{
  "num_hidden_layers": 9,
  "positions": "rope",
  "rope_theta": 10000.0,
  "max_seq_len": 512
}
MLP neurons of a small language model. Each row is named by its layer, matrix (up: input weights; down: output weights) and neuron, and shows model dimensions 48-143. Each number is 500 + 40 x the weight over its row's rms, rounded and kept within 0 to 999. Numbers have three digits each.
After each neuron's rows, "fires after" lists the tokens most often just before its 100 highest values on Wikipedia text that the model never trained on.

L3.up223:462507530464458564523491452495558499445549501527516508509579546428501490503504476456470465502562517481495545417514441505544528566524470513452508492436521418499544472437483443487479461443466509576501506461461552526516474401495463512441533520543476444524468421569524514530601531536476441495
L3.down223:601482527493484472520503556544574520421480443470561530485470470493447510560506481469514506497465463511531416474510522509540458447443532518531498503477450370524425501489571510522390545492445480553525514502535594521495486392556503556474476502451525412462520506479547494557454517473531562543
fires after: "1", "\n", " of"

L5.up308:565466550481490527473449562542520446544494534557515537511491515493529453545532474502506483544488441539499485485518367482478534561465442525548509521520527473535446522511521452450500475559428450489487588440521535546509498580465469522537527531507536570476443504470519455474471461434549519511
L5.down308:507489470433556504453516479491552483519500526465512507450502524541438479543450479503497534534484561539551572557489484496473538551489530469482520490457524502481496514552462547454475499465440454495507506442487486488515567515488408480432450509489512474501569474468479517540532570513458557483
fires after: " St", " B", " D", "D", " C", " Car"

L5.up375:569531382444530542423495544502452540480486523511512564530527501516489515517489503541566491540488522560529452514480481523512464595501472455537484457479519416586523537545519400454564506539483534561484504573416464575466506505465528479541526531485460520391511520520480518584477473495511483539
L5.down375:578480587491516542518510497508497478584513541498469551522446456454487529532462448519547555487448516479552504463504509528422479568465497493439502421512519567540526532578427519438486520464471480435510513507510533491451433425459521451546586483539496484518450503494546378497519473549530514484
fires after: " St", " in", " C", "p", " In", " p"

L3.up200:486501501491468566513482482455487480524476558551522519443472556497492513529489517445536551495542506502502419459465523425414506448546457468509521514596462507526479490594470493494475487561477521536523479519521544425469440546504510480481487497433524547507527565466541542478514544439450436478
L3.down200:505531564561492468486524518516511520544513480453512484502435527495465491550554474561486484525575522450460517473579516539459420533470514473482523474490499565483484486492448423527468523511504455449518470498472449489489554544548479524489414511491475555526436443463511494510511418500523539503
fires after: "\n", " N", " I", "U", " en"

L3.up134:500481531506558490548459516566458353477467476494441586484475520487534495471474493496451481528573554446467505479509463481549529577459445488458517495492449517465465499502555536486503453519419523562494500469477455509397529496504445451526455571469535463559474486549489536463586507524495483471
L3.down134:480500551489487552495536557509524492470508457554559446571496497596449505490511490500562552479533420440473498502524511446560459453533456484529530503561513528426440515506477536584459498434505526480588453483551521519509468545513648524511442448564496532465452440545553531483479470605527532517
fires after: " (", " the", " The", "The"

L5.up415:543488472464485459519547425466490487421498535468490514519439522472507474543494476513530533511506461498455471531483480509487503499521530564517421404525469516484547552544413470486433485547502543509493502477518492533550483532510575488586540424512552584533505500553466551487458471419536478563
L5.down415:473481531555516465575530558483480512547546541518513514544537512501463554557503503528484588502466462472482486512487576521473497460548475489489470540477490562443504473573566487591478510460461434400527528506477455535499516523437488499503491479569564508522503474537516565484488514470539556538
fires after: "\n", "-", " syn"

L3.up293:507489557535514446434542545474510455477539535519452514474467524459416452452501393430427497444550500529478525507461530551481537487523500524541512477536572505424471458467490465503465523453490500568498528460464470478535526452501461509509527603513466468482565557496495519462481480545519514510
L3.down293:485492418466545565478499495530436533490410504451473567482548519545532454575504534426451442459446524502536409492520525493494528538458504504548477482477473482497516510479532530473526546617488511425549513587586451495513531505525482527471456439455523478457506492514491531534518445505509558482
fires after: " G", " K", " J"

L5.up426:481480541594493505468434509476518428490498505511494502518534505470479482517553516505510476501565486543541400471521483501501479501479507484456463588491479440486477435472535512514496437517524538506513506459498445547460521580522504492520493470516451439525519551512472455415530492484477472553
L5.down426:470510453446539484434503566482496472447510457497479505475541524479503501453486491510469545493500510453465437463523526514474502524498462470585556514479423573520513507485445594541496507574492498488541557478518518560468482446422492497474519455574466515503484509470461583491566505544450563533
fires after: " ", "1", " the", " (", " +", " |"

L5.up109:470494490513445460493439514552590497454491501489578474498523504545475458504513475571510467547489475556453461512463444410520493469540512437513483539523569509527551469503457463489445514492481503567464436526482577502550533542517527527420474516516512540525496457559474536461606507492531430434
L5.down109:538454450509534429552493509494396519542467449429529488512539455505446459516541518464453574534535472499555559570468448482524457534437464496477542497390529520479511645485578493533443544560435466530510462492540590505541491518488473440475496448525594519543548550484502576491474484503513521448
fires after: "-", " w", " r", " s", " W"

L5.up231:517416489515458535497527487577503394521444517541515589493579521443523549489493457511447456483500494606536407481586469548581498490490457500532551477521540510518529501476541464461484504505449445476472552483523498507524456503529461500509498492439452474569546516549471508493471536440534442539
L5.down231:451491538480503541531505547543560495497466432456447526475542470481477533489538536497480565433489479504557488516620513482469496432567500529461435419471443513500464554488432539541547513488510516462499558589499427489510517536456489470490474514457501495444565475520427540427564532486471583454
fires after: " G", " L", " D", "G", " Ch", " St"

L3.up360:512493486462480490526538559481564528424494459494583515500516525490560506558443504493521531453548486519470512523490446542462446474533508577519543526488534480433552433501478551486530451565511495457492474497476536546563441518545597502470551429529518540430570498629497545457546510471479487526
L3.down360:441504466481483556465545471476504534531562444607538525485505461535438493551424469531481595484537498475484498543513456522506444509494517484531491480548507460483553481456528535611557512537555468412473465463460537441528495487506520560449530468452583449486484457509468531526570500470477475543
fires after: "==", "\n", " ==", " ==="

L5.up368:484482509494533513509501434477565489550526570476528554534444527504542475543514463550539464464480434475501443455511534495528479413476513560584524576553468547474561430511536512448469521492476481540465524522523484511556463454515532602462502493472539502527470432449472479467501526513496569457
L5.down368:449526468501482466493578518566546496488527544495512533514497494458520534478520575425503536507494503508491493510441459482423474492473497475512543465566469420448477469543505521454467621520463480513512533476456458517440484500494590433541450469553498506466524477511563504548482466463392477554
fires after: " L", " W", " Be", " zone", "DST", " code"

L5.up134:513476558481499517468506479488505554544531485496529523505451529480529575441482471496570515552536532568491505521474445530568484477523447500486433456516553429574458544497539536505541507540483463421477586455442570472443539474503510494514474479486476520463499548503562527539485506469496435475
L5.down134:486507516479451491540530513518510486490534486500494426482524488556493477548515432547466516564546501478516507528527445520438518558543483427464488605548447455515535495514484475511452475532490487535477481538518557519539430485554535519499551556472508516431528513501657522481556517507465587454
fires after: "\n", " for", " of", " from", " by", " in"

L3.up31:426536514565437559435477485458440522476535439476507447493502457515454482518530482584503514418410547480545514528522485454458450496465479591459522566533485484507479469459482476537484534483502504468596516475536517496510622523448464410506491478504500494497478569524557584558522490489465401465
L3.down31:420511546483516426511569475512522574470503503469329566430509489494570492506480536494572514574481511484466479454492547470467535510468537560525525550459497531547484461483524550467514495514498465571495458506463519502476549506444483503519434525515471504534558502500507441418497489418557493482
fires after: "0", " m", "2", "M", "1", "9"

L3.up224:470530475504454504517497539542522508468527542537481499473494494464487475481522508486536498540450540474492443450426472458482498506545566561489557546487439550530610430562559515454509497513467498490555479544512580462550513512507488533550512535446532505576527503506429481478624535503518435545
L3.down224:494540508488544538440567474538473458489457474464510550461467460538463511550486528511440489511529412533482460549460505501516444534511505539554463516468473524567477529504537576479501548465514475532518525486509521441448511545532463498470492510451479561512506532505438485503584406466504560487
fires after: " un", " (", "-", " \"", " re"

L5.up44:629524546440415502501501453592488510509495449450483569526531442525523508416557470520494533441446541462518565530553462469535472546535441523510488501476484443547532518538503516448480479503507470489525519528512533466519464490487530553472535465456490480442561500550479526498542505455482418598
L5.down44:492525513523493536483500478508510519478511465453549449539481439458458510494497508441547538477531418536510478528455503531501438540517489492458451574486474473532574489505526526539480487538404482468498513512435529533491536514500521459562532457467529539510500471560523450523587542434508516516
fires after: "-", " St", " in", " at", " At"

L3.up138:512587493501461500498483521487510439473561546584417483513536557520495442459552566529588484484502520558508492510515521528440512587510542417539552507516502437486516399443457503526466454498503455521453416498540533490543553555486554498530553509531487499461521521498501428492454450544486501473
L3.down138:514458478500521458519498528502556468453478508482490501488484536529540517499498427493459526439521479478547497488490544486505455480442486484440524483570392600488451596442516517521488568542453493496552467542532481576470431507479489443470514455545494507486494477502496475486590537537420552436
fires after: " st", " d", "'", " b", " f", " sp"

L3.up162:474509486531477572524502368467510471488546485567474423436497513504558525497520521550506560559497523452445448531517477486497454494480476461505511528570528455529549502482514489580486491534583464480490534476509440461529486472496519426514541465482552484521500540490483559549558557476532466508
L3.down162:517530516516478539486506495457494485509501463530452558506532532580572499485495505438476458470557523470499463402494456503499453475494481456477509432462533507551428475484510495535474503518522480489510480489592539508529434509483490489553539530462520585508471554542514540495517443483485494484
fires after: "\n"

L5.up343:518451532542488522535518565436557464450559457531436461449519467518476582474501538496439514472419500468524463420466520481552476457496584527524463570486473529506537474484487542500518579464467535419465439584568505447505510494511515482484501486517490544516504560482588514511418529473450475507
L5.down343:503484457515538527536435551484430525455504434427457464419580550517440493500464536476505495484448503447497594522526467484466509505545451433434451522523518515485457528470471581488475482428462572501537487476455437488526512397492426495475521518541484521472484488560542529525508487542558556538
fires after: "\n", ")", " Gl"

L5.up35:504518458472465482510453526489511534467544548523471516561425500492485461459527456467533464547455416601497456559501479427411509476532507497499482510612506440545519498555508434550559451530506480449522529481554488480527465440483493481521484537495471501496554545479534441482425481418441471547
L5.down35:495460438484474498521498550431470489604527492489512566472448573475489520496570468559516513553475494465549523591526501474518473500526552478491487458483424517490490449516441540503431526430485466432490492531489563537481525541493509517552466492530516562493455443528558530533489479520491546521
fires after: " W", "T", " t", " N", " L", " Z"

L3.up55:574522487529529582428465543485520420512507544526456534464519479497496444463480503518585503501548495614474494524418483592495557458428435508507532449496493463528470478580565518490489538424499526505430536540503475546513439521553552490558450453514512478477546515481526507462457564538544494570
L3.down55:521540470437461436475547444503469545497508464525518536514504459500538480538593526514526437481422508568484489476453494461548463471568480564483470511408459467457521429540493543482491522409492495520578454471545494478510448433532565489462475516493547575509482449431485468491578513510451507505
fires after: " St", " c", " G", " D", " d"

L5.up369:539494497539481539456477458487525512509441475463502461525436557477467568424579429530489494550503491480544497521531531526425477507458505515534448451447502435491497513467540546536528494391439477451498444488544559455461468525445480564543492525461473559460462539538462502552510472507570506479
L5.down369:571458406437483489481522489441510537499497511497473527501549499518515514553528406515545554551506523483429530497495459439579448565534448543549495368489504501522526555442481503463549456474488462505534536500515469484525560546526488461486554462538456479499484497510482517519445482546482489486
fires after: " U", "S", " al", " Inc", "U", " D"

L5.up424:492466517490471532513467546538548560501610535579474493556465519591494433476574527465498564492457551523509511467477425499586428524490457472477465518459501423504490495478484503460547479496546495462469523495561527566551490518512522462570470552509520453472535517540431523468464536524490472507
L5.down424:503498450531454506486537502602507504497482507448537529458491411511489515546505486511408513519504446466498552471518553558586535398529549517511490445518491439527531556530556482495497430482529578481558486495541484440483397488516501448549530436509543489599505489468572549542490492569447528499
fires after: "0", "5", "3", "6"

L5.up2:593506533481501504491531491527469554529460449503514485421455548442462560522543379442527510545433465511481513524508519513464534458487431542542496486465456458512525449515420548511476519549495534483528547483507514456519559490451427508482482523522499516529491473540547517494429522485523477505
L5.down2:438504522483383452441511479519474569469538491564535542526467466508538444471492527483464438471513495498518521498528565474488505476469500491536531504455524531512512461531466498551522478512438517484515459533567427557503450554512488468505474524417557481502627514500440439508504491487447606498
fires after: " M", " B", " K", " C", " H", " m"

L5.up314:548527421498531547556556466440444504529487461497505496520583513486435526468496524471476490448457502496502491471480510492498525494453440500521463514529573437500465513509522439509508484475484441480435511488643481482551475519491480414583511469527499472486542455494476505468518501473534461524
L5.down314:509513511563473462522567521527499571532579543500517467435465477551531433510469470492488520506471431526515501471471515481498492497578525431516507466464487502526481468488492451534535526552505570439456496513503515473425515457486438525525499510468498518496537493487450463470506494501486500468
fires after: "\n", "-", "3", "8", "6", "7"

L5.up306:532469520485504467495466513534524509511575509435489511523588475466554585457512413437492537451442570513485453435431454455437449450464501535505469475523566495522518484508491454460525490462504521522515520475463513503524517513476554474510477493549411414426525489464558584508521531533464464511
L5.down306:496468507521458467547513435588476495493489440553486492503499457460472494564475513529533457497445513491440473534491426483511512466478494472509526525469549479513538436490500535485471543443512462492425575521501552528517542557477519457464507482485615479551513603479482474500476517534491512501
fires after: "1", "0", "9", "8", " ", "2"

L3.up406:501482530606572495490429489546521496494576545542405519540524517585469525456515488460529531481484447578574508436471507499477471576511489492543550467528471445463514511500445461465491527473465452504422458397444514501459496515432456454566485463478495464497515508525475523548554525516572429492
L3.down406:494486491453493426516505561503498413547513496525543479483559480516488521439483417491491510534476441466432520509544557487563488465543470485563471513518487559504509518507520449477489533486467580506501540426461500509600472492506453517452504575547531609524518508519517466499472476503563495451
fires after: " D", " d", " M", "9", " F", " el"

L5.up101:492484475452494505481524484447508581559512545537532411508480496505534501503484475520536488565464636537478416425497486493472472442506503508432477519544537467464471474445588545502463476521501537513432466437510464526544486512489502502512467448505503483513530526520552371488482513442458507523
L5.down101:496519466509514542507566502485454540452477470421519495567486451473554509526543553462487470442454505510457491479501570438564452535537485510497477506500520528513500496517509421542529568492584557445603518467588495407443462536489496546560459486566526530455513523504417517437501528496499518533
fires after: " m", " mi", " f", " t", " W", " p"

L5.up191:479492454487477559462463488578484445477523467484512458500469417469490491525498528438494500546499477527554429449519469465494528470459414454570562540417541466575450437544524549427482469548492505541560478456406465478506506497518457524569475501461490525475464560520483562513494553461519483592
L5.down191:501524480447468589498562510522466493548530483551547515520507472496557474485492501446466462526534560484484429489522512540499501495473502542515441421395451489528494504568470552479526556514538485586494433443428404418503539531437486534527491546442527525542383571508478504530530528502505429440
fires after: "-", " St", " c", " r", "R", " "

L3.up80:553542413525522502501429460523463471407481528496511451536541535506407472555512483468465461477500503507555445495507493501497480411428450546445580498504471471555468442558475427506501517556480473511505465559482535472504502420495489504447602487493562513479504503541609496450467524486452493565
L3.down80:556520518527539513494488484466540437500507434460522535521604491475428544478445517513528540498480521472488482556389545552505468511431493501424545498487541460478472468547463553454512463496504528480515514517468455484460500454502499441514506475454559490486485514450533558544548473469582562568
fires after: ",", ")", "),", "3", "}"

L5.up310:509583487496522476459441491533503513449578504587515505411514570438550447522512473597502477457551507541486535504495488539434482493483479552545542556554408496542488444501492459540456509412473544557473488501522469509492517475541496509533450545507437567425410475458433480489609455540513521436
L5.down310:473450456534458493524563553486504533483486430492454497502469528541463503459540486531489457489528505501472498508531475381516461442490506551516547533491502464469478488428473528450516502467535433568458491438564575486473481478499482478510506490474422461580524462490463529475519511530431521517
fires after: "9", "0", " \"", " qu", " O"

L3.up296:433538562509503554501523467440498536456533418486444526511468485558457487493459501463447516510522517519538453502498511458494510503443511408464459556506509460506535531534488490482476573506486537537497422447491505443485444524479536532511487542448479548483500525511471479470538546515525507493
L3.down296:593459536437545520510505574474475459529528518526539484513421424477517522563501467488445548513474480501517430517458490531514445439491513439518607517493512504484436489503455504569484493517496547530428548492483525529490496523511537492509484422584508486466439448496544572419515420531515516503
fires after: " the", " a", " r", "The", " W", " el"

L5.up247:515497509470505456514468520471526489456511502482419460468517477474542539453473485453491510474535478582567407508500489467380512486570458493554581561509478546493576503435479481542453419518516486469435495524465579500536496507510505489428488537479555577549436533435506490517507480509511491492
L5.down247:547519462446477530501540507514472543508428473482490525516497473473517427454478487448504430486563494397521483500487577520504505487416451511480504444517455481524548463485531594533498517461505489490522523529508492463468557416370467519510489537457543476552533507549432423486489478532518525498
fires after: "0", " p", " l", " L", " We", " m"

L3.up18:527509464528557504496492507578520529451539523472517532511554488515466582501469483377584489538484478529541454439542524480606499498435511467471467449567455490498474518499535479475490532422506490411436509560545515470473527537475456515435562555532553455498458442528511529494578550429504493480
L3.down18:490499495495551481570531534527534512477486428493461466532520544528487511506478499464557513447610539459511436492555445486489461553453494533441492537562419579511446548485539458468459517541448511490514451469493502494512465540529550509496508514476461497546497478515555488533487493461520497541
fires after: "\n"

L5.up98:501512475503502537512534502553491548465526446549543471488558463537544526530547554536523509425494476475543440459463401592447542463472501501519562469514544486517482458480477477563433431469440499479489492474455448591427486597503468504509476497446506556501490515492433517538485517449410517545
L5.down98:468511503446461512471531557525529562481563575585559566559537494596532539558525476505496446485550503518568498486514545535543497511525572526485520529476402545528491452466529452579522494500508459507548500540482471542476484566605542453510495555512521454485446486478464489480538489511487466579
fires after: "′", "3", "6", "5", "7", "4"

L5.up67:500459476491503473481485526462505491560495582538456470557506545447532512387470493516461450496491403530483518495435538479483496561489528477506479565476480414480461550507445494567568490522445490481448449508448499524442538505480490530489519509480470475565491533448519500544520519519507503494
L5.down67:531523503479471512485555555542522505579475492377512484510529457500449503494523498550452511498500527415447550503516531511384518447609514447559512509435526464444441526507524566527539513502490468510582535530445560423447514511556567453504470503445562512482483482542578555524520507460476493530
fires after: " U", " al", " P", "p", " $", " Par"

L5.up178:506502509505565519456446558485465459528542488496558520473538436504513483541485489492518464511485477535468494488452455529470465541469476494567493524476511489520541430501525501552488457493492544564529502482428470444517537544491426499555577516507504537486522534490470457474497528549537459490
L5.down178:504487495493545462599536486452464423523490475532492470489507395470571455490502502437580486450442461498541451455467500526508471561478480525462547493567401522531509483524546431481508505526505605532567479494529516475531480520533448505546567542527478505429500450517440442489455489494507504532
fires after: " c", " cl", " p", " Cl", " C", "d"

L5.up113:452473498450544512532546463587447578561519508506477541522425518537457414421520459485515585505510525462535505517495537477583550476542493483457526476527515544465469520458480545514575525502415497416522521518480456510509443449454484505489413483513488468451470483506496508469493473554500480518
L5.down113:511499508479499545543483572537517500566491451530468517433490468458517500420471536522454488504561483473475450522591565540531493589507543581538450514544477547484482528542472535569458464557480429467440503536498474429502503511517502492568514542510490422620483541453451496482496583530471567487
fires after: "8", "2", "3", "4", "7", "9"

L5.up383:508538489443483525475449478503606516536527505564515518452505469394477495423486400557540504570395563456493602526487428519495465462429472487513514544503500450537508476458488502481511520542520461488483460540506517539510584533491456527630465513499467541512479516521460497443572453455554490467
L5.down383:468500503471449504544497438570458536509524553542535476549603439492463527508488538490444477507481544522535522441531528568493509447434518486493500506495534465524462525439519510570465466590459475458496431536522548454528469563502522594502444558500520461487460566576545473523496461445510531566
fires after: "\n", " Location", " Al"

L5.up257:498465515484522466440484550470438587541478495468483483473427566482477551460525485468520480525485503565470450520479518531546504519528468528495475540530494478424480504464523520504531527541522476474456504504487525568422555511541490495540556494405613507413487532411459489533474531560443474539
L5.down257:655515427531546566492520505540513562512490486470529484514535467572474463453524563526508484514498488475466529498528485509501475451542603484477515437490451484511451465537481477529500562576546443497548447540526533503417474465511557499432500522468446503514479472464501404495494458532513546472
fires after: "\n", "2", "9", "1", "8"